config = dict(
    n_layer=10,
    qk_norm=False,
    bias='all',
    tie_embeddings=True,
    optimizer='muon_variant',
    lr=0.00581,
    steps=11011,
    dataset='wikipedia_en',
)
MLP neurons of a small language model. Each row is named by its layer, matrix (down: output weights) and neuron, and shows model dimensions 0-159. Each number is 500 + 40 x the weight over its row's rms, rounded and kept within 0 to 999. Numbers have three digits each.
A block is one neuron, or neurons of one layer that tend to fire together. After each block is what it responds to, as a language model described it from the Wikipedia text at the highest values.

L2.down104:539479460527445529489499496528558491499468449442521502485513524509570538551447517552517538446495522535529530490523513457558530492531484476554544533547528496543474476549494519439476487521445549463491532448491523527496443475452484478533547398509633526511442477508457527501442477451492496472540494478460498591511488472533501526538455502482526529512519487562511556493562475417517467588526456419445502556496552560491509567457505433478634505481467474531465508484530487419555476517555478
L2.down124:469502483520552489510437533574468483504462532548477504504471480492498476532517535459494479510486524524526505490505494506548556612572562513468497530535537479513509467414541520474550467502624484456424504483524554497485439479557510413505516501444462424487549515487422492609470446453505431558421531528446543499495511456549459555538485520459554504505520504529503510433437520494497510525490528429505496492431475419498522566448533500493468475490513454484543523495519467438425474561523473
L2.down501:531456537488441569496527446482517536544477466506546426429499535575474490514557558513518517435547526530502516570489528481532489503561494509559564465510569529500490485456485505487480461471542510454444483547463523552482528553541491446555515541478525481487562533512451489500470611456509502560523459519493509584462484417538398516505538533508488463435523491519523555496456459504431488519485518514441438581539538489479476529484558482451477530479427468498445446462531483478611523497549505
L2.down554:456540461441421462476494545560563491530488456577482511448553475560474541481493437513530545509568542504445502501530478482478505462447531512477488490553519562454535478461480500564480531460442554445470507498552509532444408533461406543505540497503449608484433534517560486532478535446510482501569509493485527523471448505483484515466516499583484406482428450466553438540474489448471481572547522452479466518511485474523524460471427440475486450474558545477492525499546488486517463531523512
Infobox field labels

L6.down117:508447483459496509493522513479536473541497541498463472530468464426544560537501596444536456526492463537500504434527480497548544529495459454594525501519458546497514479545456477460517486471474499459457541609569525502499461557487486507510559469534552463515558467478511557430555513512510472409528486505508447489548599476496472525462600498444563494515509499516464489473577443472497496435471431549527501389542447491414502490545506499491457486536496477517533448482511477503558460502524435
L6.down159:524490509523508495480508550482507503479460528507453550435423541485505534507477526497528529469473519487473539495437541450492532504550423457484488509391480482491489520463538441476525551470486583517474554539527435455451403534509562493456501522552430516515487476419453442435493560430556543526491459432485499480558540555475483497535490511536500542516541506476541485564487456552470435567449555487513534528484494518441506515474525517492509566495505423539468421570541403515504506474567448
L6.down207:466445530475505498501475474459473519560517475588470509502468479482533533502466490509433571487540523509583495495533472523501509479468457510493502552460562490477568498552488508425434486489543584497509595475536532482490520561527418472494543437466560534565497501542444434505467552506536533475520530478471530543411517486517535414526463498534480449402494557528489531514502585510458467521525508577501591454443517498513495491527566475524497504515540436407479522546464501516464523518426451
L6.down219:468565533554478528515516506503518524412496543470481568515523470441488461500571428547531470522392644508530493491470453523549471475489479482481498472518503451474514454483480545450509497557480523522500505455418456545562517497488441533489473510543481533538497428498475474509482480528455492524520484535531545497487501528546520529539436528468497483482509465434443473541466458472566580464446489497498419476533432459514551499525452535454583536522503515454480565514464589444498534518463410
L6.down257:491452509455536464506433496438555504591555447495404453471502495487490455556470464459500516514490437548471484494550459502529522437539519509490439549553497481491490578438510533529510528467471594479484495516536492455534491479463474488417479476470508451476512476516485535443512455470466479498578459496493480502429479511499538533441391543445439438512437494490531573486461448541563499503514469514532498481554535513491551448546557435498490605463514475432521509523514447521518554560507553
L6.down363:529536498590499463486471510414526483501489533529380529577501530426536543564485444453478489464521499545511503514514495497539491471488515574506469489500491464547508474504469480529491485515477484461531560507494460480554458550434542411502520522485474507552554410490475522579492509540507548505490493527547479543430565490565473562501526439524468486499491485538457499543498498456528589503527523529551495527478462484555457490491564489449529493527551585488418469495410444377546488521490513
L6.down465:466506484543502448572509551494510538493600533500446543504596514503474400460512489472552455431515452475521507498488478463437508493477486530523561494534472549594515500518538546478429471525453570503479551490470515431538473473520471560533584501491508448565541501456520465483520400519515432512492466557542486466477434486561488428513532487528480410440504479445550532518491513470494461546468570521482463479536466478445524575515502450487499545431526449490545492512541469459528476516493545
L6.down607:516498542469535466487477508512470476416567531494490506562513592449477452510538514501483447475517527511492488461472490522517510487479500514640449467505499474479535502486492449549479466536488516499521469416487462541530541478552532473506558475576555534470466584616558463504440474527506501458502570471418478480529497469540549480561445506562525444498482545444553477500429501532574487489451436527542505540459469455515547476485552437503508479522500478442547510517460590523425516481469535
Table labels, mid-word pieces

L2.down7:507566482504536504475504513503540459542489477530509485447528485535531504531476497453494457557448434495473475473598492507551508571466538473516528576553379465488445511464508472500464480499497543478524486490497494529525562471563540548553479447445558468460502472475506521438516574467527569542511496493489489472498465505507499455490504401535508493533466460475559496473515469513541491528508440469511507573509496547562535449433356469541507492474548466619530488536489466403496508556537493
L2.down372:531456543453514545471529539496549497429515431533498492505517494479442488560536432466459498511473463523454529471478473482475520511443483502492428482556475530550432513498432505412446534522483446600558530484497485479464530472482556511515517528452482501498448464534507514482479438491534536519493459500509520538420582474569661457580521525449509478451523553560538496550470521466508464436513536447506461516545491460529523429538497514504504533486548468474528539572473542480445457495443471
L2.down479:483426509452535497499449477499528496520450483586561455542493535517521481437427428418543449543464455452511495556538488480515462513468494520544455490474505592545409455453463491487541555563486463620499425441554484424498485491487510479474399575525537453553511519491480488495495545462473466478495550448480511524541529449477547527470506513519509510502486597435484516546459545532494443516540478499482489497498485484531457479459530536439508474523523469499563450563454501551504457527478525
L2.down631:505481553462512477472508528519490459500518550459532533528469515484509478474465509482507481495546475446483486458493470557485404460500498584495616478582391528526450504553475585481534526509491486517445526479513527517429475506608537513459446567450445479451538554544503552472462532416502510433489452459483569549477498500437531517525466457474538512497499547466495567443459503588485516469476530572439522461479484521564571525478470506457509515491522507510448535541547500507465512439468546
Connective "of" and table separators

L6.down42:504542470516477525465416544505477487481575507523429502516468478440522547521519580589573566552514572503507500423491507499548567538603558500441514568482502499467436495501439475467517485452516533482450497562471509467557473461486485516457562526463555439437483486535504516498513546530513540446495450452495507556540470505542500533482433459450427435537471442509447489495473546510488484467493520498511582481552471549504519476459568451465488490461508487490446520471466475433539517582545471
L6.down126:447493468458522504433540534522537574513523498499515466471480495500475464494443485520431558484517499563500532562509535448493549445434525475466527549523516443431600465399469498501527528498547457536469512574509514480500506508466530464522488593460527493503487504501543526482588475483517499473435498533534527574561440482566464501493455568550502434500475461491443519412462503527540448552485503563468504465460448453544491533449548471504511508458552506538422508554516480506501417571494559
L6.down132:461506488516403529492515531499483476490497552567508550557491537532454530452462502544521513424512583600546525477534500465526455524466568441466550515498508491442462438495412486491500515548516535596534573530416486440522465496509470497558541447497578487421477524541483556467507433506538485477496473499472447533472474553476478449463443405536521479564490492528502569543497448523553514476488490449540543459518480457446473473483521476509491503522457520436524492474407530471542468492528488
L6.down245:527425500560524520549476527523422517542442512471521401482410434500521487522537553552551526516509519468527551491592542480505504584456489497510497551441510497461531517490512533522510467492580525447488500480543456549519450512460455520509455415452432547536533443481504513533472470531541446484467500510416474493491426523485544460467553506422592502515454547496476502523445553518468486503452444474525493535530555466544494554547517439519463495486571490540558511482530500447475481543496579
L6.down340:456492555490579468451509485608431437525464503456549517458525447532490532498508527599526528558514530507476483551546460495454554555452458523525427495511448483519497469552405425485507444525544505482543500456409547520559540423489467463528438548510521517518525551506503552471477479473526473542536438515508478574518520542525510542521465507530534566502511519550500519524498481449534509566494529518548447572459495510508487580445459553546500481517440442513532499483494499425444509556515508
L6.down411:527575517545380523549497504439445530477497491527438541539502403539562512594471505419543494505503427425484531473525547440450570488615477531522572501500481556434480514546522565485485472495480517475553505477490493501474454493514497510509550459417545468487568480482495511565503522482511509433476538521563444572499557488473498478497448586481423477511500463575512495489547470561449490466495516484475489507533447431490522479501461507535486512508515501508517467463544517458459494487515457
L6.down449:537588462539503527449489527465513487475425528500513442510482476484503509523448543480490525539510538516542529502496534509473511464528439492578548497452460534521523518534536530488538450530528443488497574557538535462484465475409539518520437468494510556520465504479489555470497562483576517536431432529493461437536472430523601470495503566462542532526515474598470428559471509488513501489478515499483453417467436484557527463520537476420484550502523499588490458554426550519453506432470525
L6.down614:544500509537530450499543492445453519513511521494458499421534492606458473475528462582462497520540471513542520458429550474528459565570498518484550489433543483578545512491452540481452470483556492529567563465481519519547535536508495509514510529430566509435491451528531561483506523511475438495507571495483502548516552508426522489451428486525452444572523552525555518469464375485511494490495500459511495472475409527557459488497446478505438471497440489531528549514497601499513504507467490
Mid-acronym letter fragments

L5.down238:544553555467507495491484476509480495505473435537508510535538541488503530454532508510528533487497486451461478467491463488556485486462468463546426525481581488536477500523483515454464530449429523522534447431471506532521529433563470504504458552460393512480484560443515432466473534584537489514555528438456447535509545521380538525473502499450507460548462557503472537500452473551594486483531571466565411499500456499497476554498503502484547563487498491457580493480529477485498565396485475
L5.down509:557501472509435525545465500455555505452492519501485534581453508499487440478465422481521502479517428480522478531532539437478542514554551515565498419540533441458542528493486494475529478495485561465496449464542466443464506460483572459421578500493514494476480484485478487583497528465500573542518535469538421533459483474456465547515423522507439500543502534551515436485519585458536590507493533557545426578500470438471487475468493483509510505496487545490509483530575468505599466553460489
Structured list field tokens

L5.down155:503560524504544523413512457566450411485405524500465565532496460467541483395484553507450503493415532472497497437469507488462525495516544457528555435489539612535505557479471468457487501538495547472482589447530530436536514555481461514476496531529544491494507526493471537456466571463512503608520560480515462480524478546482509524517517483539544597525518478538474496503514509494500443519453516532429483506465519484495498473505499467532549503532480530444499488435463620484514536528482451
L5.down159:470475559498515488465476535504505501498487457411552483493594464483484524521472510490476545579474544453552505533569534535518451544513492582530533496489490512450542504494580517568517502539483575515471561514450505509566518537531457605478415435541493499432527484466485487490549533459450555480470515488474496470484498542519490571448434542437520444509445588513536577504450457492386483527509448540470453533536507398450513485481497500486485537481546515432471465505496499517487538503502489
Name-medial letter pieces

L6.down57:475483484546523449493547525509502491481407496454479474520530442447526584470481458571470558499474557534525517493491548515516510451451459507568586556459505521482550494472492538435512538469571501487489540503471450422511493547445457577457510544547491430550561436529516464504479523433470466453450536472456475507493458518523508512465510382489436501613560507535488543456532465551481448553442514556484529454499477539542499463464502529523532544547528471500489532433482530465548490460512506
L6.down58:536468512459600461513471513501418568439487473532509442540432579493542540518437452539511569589502511482504481488435509492500535507518494460547455530453434534537429484518532449532602524557481483513499500536522508551479474495510500469444502495458456503568426450484543445439416490509519504478591517479467472434478517533518495548499435552476547532492539495481520505482437467450427531529583498509565528503440437525492507494477495524479462581475528485534503532518492500460484423513524483
L6.down121:515444454526515485583497485518548449461517514472576564482513474443533572505505450485468462494485588526515547562499577520502477532518543465503433523497497476429514482509506457479528502484449507571522560515549500440495478524564472553525443518477485499509528505471516471505558441447483526457465486540514523500451455545526486459496480449516538442596493565495481485473547555486496519510494526537477422542500488459405471608511499524489454496511510504452623507392551438446500522464516535
L6.down161:435477548501432475558418450537517467508497482529465542470480521535478521467454573462539518464556571449473472559471504525478524474510547500552554486525421473496490476484506531535430505570489515586543457443465511479545495592527484453497457528426491507547515532473509504451447580527418540491492475502460466578516449465451513491413515484484466524406505518512511524453530473515563508568498490559511478478477541470539509450498464518552507502533544559507503551433479462422517583500482460
L6.down496:561513554443558438498502504485507496476491475486526511532516497470520468463491512475403516514541534535516562553488536466531461554480528460479467501484558462496487522526552511588535496454527511417434453457521558515489483520532550484508583519463613540475516443523547479435422555490447522489540506529557501490472465541417586480509469489509560522575479522425441445426502534436474458495500502497558468554514507498483524559581479517525508537529475422536467476566500458445514494544488482
L6.down526:529477512444468442439515543489497487452518535478490436503430484459577504521497532564473453506534425548555524415507496474506492527468473463494570506499508440457468547502547492516511486474549519561507489505438507466497478449515565553479535482506479472467509462476520602515548525436543515426513533544550593458494500500512508565528426519548460473522504515508570458528499549488544432429507414507487526476446524496478493465585507557499532498439574519513530533472539506418465468542570572
L6.down541:492457526433519513502582442538539489510433454459539569498480488512466539496511447483547540514559509494591508520512501528478479491455577479429451504565460511476433455552450559553471483459476476602562496492438559530440468510528464550609473478459537516460472493475490494526498586539464469520495523516538475568490486501446511492393508486494466522465508541509518534504538424527481460568515489532480447491521455526562500550478526512492551537537473502496458469515431488538520571454447448
L6.down719:532514495516518583458588538461517468479475507486555521528519500508504545557555559526522552461437468542486558486509410504500521515454522559509526529459443507508463571498483532451506492471449538476513549526476564544492464453501459545488464562532529531480493412475510485399530465470497508583542613501464446538537488584461473567586529474566511549483440433472526412546512463541424491469544472523498490494500505529483524531527461500484509459453586494452531474489492498529505498464503531
Second digit of years

L5.down29:524452519603472433492471528472498444360510491509513560494488474513497521503500471494522574553514445468448435528484510515508509502473578452490482502530492516506461473540574552559528516495558555471476499538524506493469574481473490486441514585505477486549545427514490499490499528596467492467492487495470472546549504469531445461487498511508477468494596514537539458478501531558462485560478473451614500459529448567516490513461457529530551470488448427538429472448566437483454486472495485
L5.down76:481489463505482492476480551508480480473442477500504490506515467595486515506554479519551465463415560502435498485561539467479528499521514458510591489507412435510524531492540523567457445491551488562470525457514502556457550485484550512419488483510599475426509481546485557479526537462584540524439519459481526480443460548485479420468427521484493554539523548545546446449564536480530459479501547470525584577455458518557516463515508483481561530448490520523506472529547510456481486442510562
Table row-end pipes

L2.down208:557515534557597516451496484532534462534519480495479415523458529517455471491520513538502498509540537525507511469466533450514476488416431507417523453504465510553458491461509532503465522493546477583529470456519437530468497463453484503468545504501540538539518475479476493468477496474534553503487473472492528526510518385469495432550387565519441519489517479447515460623423536474467521436518483522522564512522552462482478534572489539455472547535502532568572550504536568432495452510533496
L2.down379:468512467501451531520443474499477505466523454507501448477593409531498572476527579422523494531523553476492540510473496454482455517484486444527537554480568500461498496491462536490537446558519561462488550472456467492510559470504486530535548512529492548454437478547407523457547453523520514509489478546421563616465486493611567538503399508493483493533503456491444563487435488525464570490438470553528507504532480531481509476478479510525450518505441421506507524513487538504528538540553490
L2.down441:502450439501458456529489552600499501529486478524493458496428450489491428546465504494469441447501552446448546511516469467420436460531543506515442462475544405570536441423465469504513482423552501568523437508521494503524477578481451522490489486521524471483494570452507492553482468526575428505549471486435491514454468464499540505532461427502437502460512464465490425529481535540510505457515543503435533522488585500504578487528559499489547523512517522487552458469538513493591508498478498
L2.down635:550501448478444509420462509512521482471545465420492479387531507447500506476490533479514548491538482527549566505509529525499578580534493505521527465532532560522467482469469553532483478505460557441497479454480484504497514509500573535533504455500542426590412495478534435447570457511401453500545508481527573501513560492546498461550423504526470562486454545489472564580524479507457503514488507496532460460501463497543566472465518462497547534468457489500459524475515501544568417464558524
Mid-word "un"/"in" pieces

L5.down381:548537531508562477459541530530558479491462484551549508450498463424442584554598506537445477539429498493471561480503531537562444484493557474583545505493511443508522506514488503468479486507470495510538484517499537530504530436448366472496446492466564464407530559437470449517467542535560510574521525403520477541500520476465437482501527514470484558534481492557529476543471484507479566499492479446536508502547461490467487501502461513499496462552535537596480465506559500484503503449486446
L5.down420:529484454520524474522515582528486493495540475454466452494569482476505508556459559544503565503533520597568533533489481488501508524603488508449506471522472435491438505565490391504576575542556500517469458444526488517442556537467499517475528435559467487494497415498506510470566538497471546424481425527532534473496478448544492536566532568471555517505483491495495488486521519481503468551561546493456471536495463510562534565492432539554472486482482485530467459447547419448444471501511511
Year-initial digit

L5.down568:516412460464517485472513496521540499454517543487452554544505497508517536509494544489508480404473613494476511501481485470469559452567537471519591536488455535537541497479551502539485508442585554477444530488604530556463464474498536502498539463517456451541544481607448505443488579432496467542486527470517521463496500529480534417444518514403536503484545456528559477454536531480555491518526467476476533502539458489537495557502516473499492523383496518533463488524502477446520490459527559
L5.down669:544550432516593518523593456547450504503515475448496501517464515458559547481549468532540527461493507510493501478530472445475535501549523423485566491549426501530528460476489514541504437473545500502513520450525472520508490481546572464431551509516482481526534459514410563477503586504538507524504603462546477421449562563511457532508442491497480476495558471540526423444555543468546515501412480480499564578474529442480516470526486482483503503447448513511490532492510533443466514474590506
Table cell separators

L6.down210:508460453458521522514445563516555509577446431522481549548535533526512500462551487481544540495493528493475479507449465543510527432500537524543488505516556460468504507557481454556492459505434479550466493424596408540552436499424498460528444502532510506444458471515471490524485460491494523515461582494499431473533441465507463417517560505504477473442498423536489504487499538508456494479555561461451554444452459458498529510453588534531505515538518499487527443459483426548495494500408562
L6.down307:504429556518419484523426505506500516506570494502484527457491462479515507478481515440501498513474513447514501592425509494442534436546523550462484412472534579498490511523475497444442538498469541470468504534572446449478491530452494506540353557487480528450554480463410412436511451489552471481440492432515518486504491486533536551484561434489439500474488456526511524523498542517486533550538576504469537505412515458483484539554506552462503460523554478504497509538450484515470502486513549
L6.down406:489504505552500491463483520504446480564554468487420540518410474560513454452562471518557490455491555613554517511510482481489490531491518455543448487528469437409561489464461524537529488531466518478579448554514477523515476478586539526503454461479492440532477570480488456582478511435531538481530454533576504464505509567482486533463408432501449514475536407490503502497494523541511525486504557469483472524474492458443498527517497552456569450497506482424465493535522589531496501471521464
L6.down412:454501508434501548510481483501541484541494460500489456526480550467503472467555483496526515463446466533481469556541433540478504485508450559537550468461451509468555524500505418470427506484517558608471520486523441520517507438510527461473536496463478550428464485450541502560475560455512562469499471528479478491439583531474466497473618523521529527508513499505390424553479516531554437489458509526496440535497444424549524528558495446541502521579503508491575506526466479554484506487416480
L6.down414:508501544546492465481535467482468503542529510537471431465487460550501615564547494457481506463503406529488474475495473482442499483519474475496564514493445509446458519402542542419488445464523476518567538564551493472559557502551565481535514504448560479557523412550476481492532462536505545466486512525455486552517496583525501512515453504540498516503511518646515446506503548446504454527469513467505522560516463484495489497520538508504472467478451495576509443502482447445458543509555418
L6.down422:532492520464441465468579483484526479454405490499543485550484491461524490526502564512528500457504455535471475492535534492538514495473502521490556505494468448515524563509453553511508484516498546421508533451457475533509539481500496488481526597482489514447537544524562550430526528504544494461549482451487519442471506514437436491451529525505479498518550468510578591498486420488524502495519471438533511552464436495512496658576511530516546571482506498581480528431599436440511500514538521
L6.down450:528456487487478565491521565468470540579490497508555494569463543404518450527496464524513522466480500474466467538504509500510505498536593525512444520495493525407471493444439508495473486500518494424485459493585503547454514472489527457457405544549458541586496553479466530459520541512466522505479497537607471500521475628492490462484496413514531444456497556496478487486482451464553555509454499481519430510525553460469437508486439410478482490494544487526543504506544441565463510512475499
L6.down613:467485487482485523457475546506519497519445516485415536608544513482600503423458426588513517447484551524536484520474530552474514451487528507491520494478476531473537472532465494574487521551577508533497533484591474496515456498437520488509492495509456549392532538525461538545503521453510513524460562459467483470530545524479493460481471507486506466446549470589516456551475530495508496520520520514458530516364522472503498484520528489489464470519520613551492498494419459554411488472516548
Row and paragraph ends

L6.down35:453529533481491398549530494522511453569481482586447424532489454529461482520505458518587492585493539480513534431505428548462500504559506511565490491482536502475454508471474522508435489474545435450484532497542488495454520553507490472479513486535549550575514487473529483475457524483410536457557524478472461526522504491570556472477543474526455498480517510481527485482513491494520415526542432507534549449501519439464579518469474423475500580513516505550532577589448583467456502524454490
L6.down62:533443491554459485559582507490474557415476522491495447489553464563452515488537399529526502491542503477496449507514488539517486543505527520475547476535446474496471446553526479491533480523485487487512547499454471540486512505603497542543532560548491531462437498532508552540497485551525455612490526520485533405513436448526484418542495554560479500524471498560588532518477481473538476472584430525480501451460473488465453470477533498449454453452449514470499552473450567500466556450543530
L6.down86:513491540431533516508517458539473480512550539519523564515496458514485533539526492587480489499583560563544510458585485447540552413566507506518553542435497522491481492471490521501483493464494442506462459510558515480573525421409467408424515499520518492542514497452497409511463473474519479601486543527432453529514504475495555497505469535416493474506525554507514472483496485507601430466498547453489583493494449470487451478488526514430479525476506471487515492491533487410468516472564490
L6.down353:502503483552525543479520453487474485529568485460472576493468496463474559482598466590574464584524509525452534480503497471566493476434460482441551484497533547492488473427531489472481510471518544553518475452490418541525428557513502457498524472487492520543522455394472509530509485438516437467479525536475500587488434501469539524516574459486497459466522446542533546511478497573544507513546452593505547501480486452473475602473518472513459482485525530503521519483519531469492478455400553
L6.down420:539520493525547557434475534499475482495473506482546445461557516465446515517485487449519426537421518521468400534507508534495484475448471487472449558477528391509455503553458496529505534557533516607500538496438550505495491506570511519442548608418524525426486461425564537518546458494478502522498495469530528512541504470439520498543488505487487515523511496506553436506479503519468493527449494507546536506462481423506548563491548495554510521467520512538518565431424546537473510515440411
L6.down533:507486478527467500469521448508491517548548529472578430434498541467522514511471542561483485435456504491514490542431494526529515473499506469462497589452505459518491479505511586544470471524464448579535475478453509456555534524485512501519500544487437529443548575533556470486429523502545529514547501564468575519457542462450567537552471484495519515496477437503539568525448567453490462471531592533471452589458492511495454534492468468447481518514411484568468498531466575531437469527458440
L6.down609:462513517528480483540449473555457483503580473475498531488486505515472449495513441433429480477505505540506485582443462429540554525436522474476482478556495497453562486500517507473563480501466540602507496501516507462530537501552572508422526494521443494459527520432551485512510507493467439460503474498556509501530525561515497465525664489512504573458493510458512547493485510532443459460474536506548520481483528531413537421529475529495478482501458522483556583525418503569431524472479440
L6.down623:438559514485531470473510538545521514503439482480508459495484541501477428460445508499520474401475563561493488487512493435493486546548499485483504537542460511416485440512514532514445432511500431528547601549482518479486531490568441536504448479422557496508538542463498513534556514543444481564537530553420468546522508506536450552506484429523482515512584491482511403502500492502506552593482477498483473540490468532507527582529491534515497421564483522453459582484449479469509529437497546
Mid-word fragments

L2.down308:473519490562503496460467548444547441419553503480513513535479478436445491451499505459524486488455473502450471474479498532422523478507482575509459522482534546510558580505458544544551517513506557509478388587487508480494527428518533564520483488548442548535489409520471484528493542466491478475443472571541471454544593447467550542494493486461519536532517526536533490532494528457496498436476577473541421485538416437511541528501462491464494571480488486473552545515473498472517466514587549
L2.down357:506468499429440477512509457480438573504451530502509541531504525504545519488571523577427531520520502508507491509489464528475532553484559481556458553518458483514425473545577471495499497449505461497468514531446529542472500524483553554522528505570458496433458496525491519556506421505487486489526538422645498521563531521431498513608469469478484499526502535504487532506480555526524485541503486419476510473400538508456482470504478545465515526462447495480410580530459503534535484591529513
L2.down390:493417444448454553523493500467518492464517460474529508543502543502531487487481581494499483545524451586546529430535431509493491434506516399528478512487510490534495475560466458492565471505426509497463505498540575401480370595472514519506426568553565486462447459483443484487514585499496480470534456456597548457468475556441485492514497490500462443471493512509514520561550486508525504505536496539517517476479549478452524487457528458546488548514513539508515427464494471535513482495457460
L2.down706:437426516462574526440522513563513490532479505468569512486490452573560463402520532487519498538522589514497412531465455440540480483524501547554511411461480458567448518473526551510538531491438552478482461535540519491518536516474547482457475408484501589464477587554493469570539502507496619534515447516498505447489522488482524534539545548485543525523438487463449539480429465508561520461493498462509435487506501495510526526528504529488467513465496476442501450488524540500506437477550504
Wiki section heading markers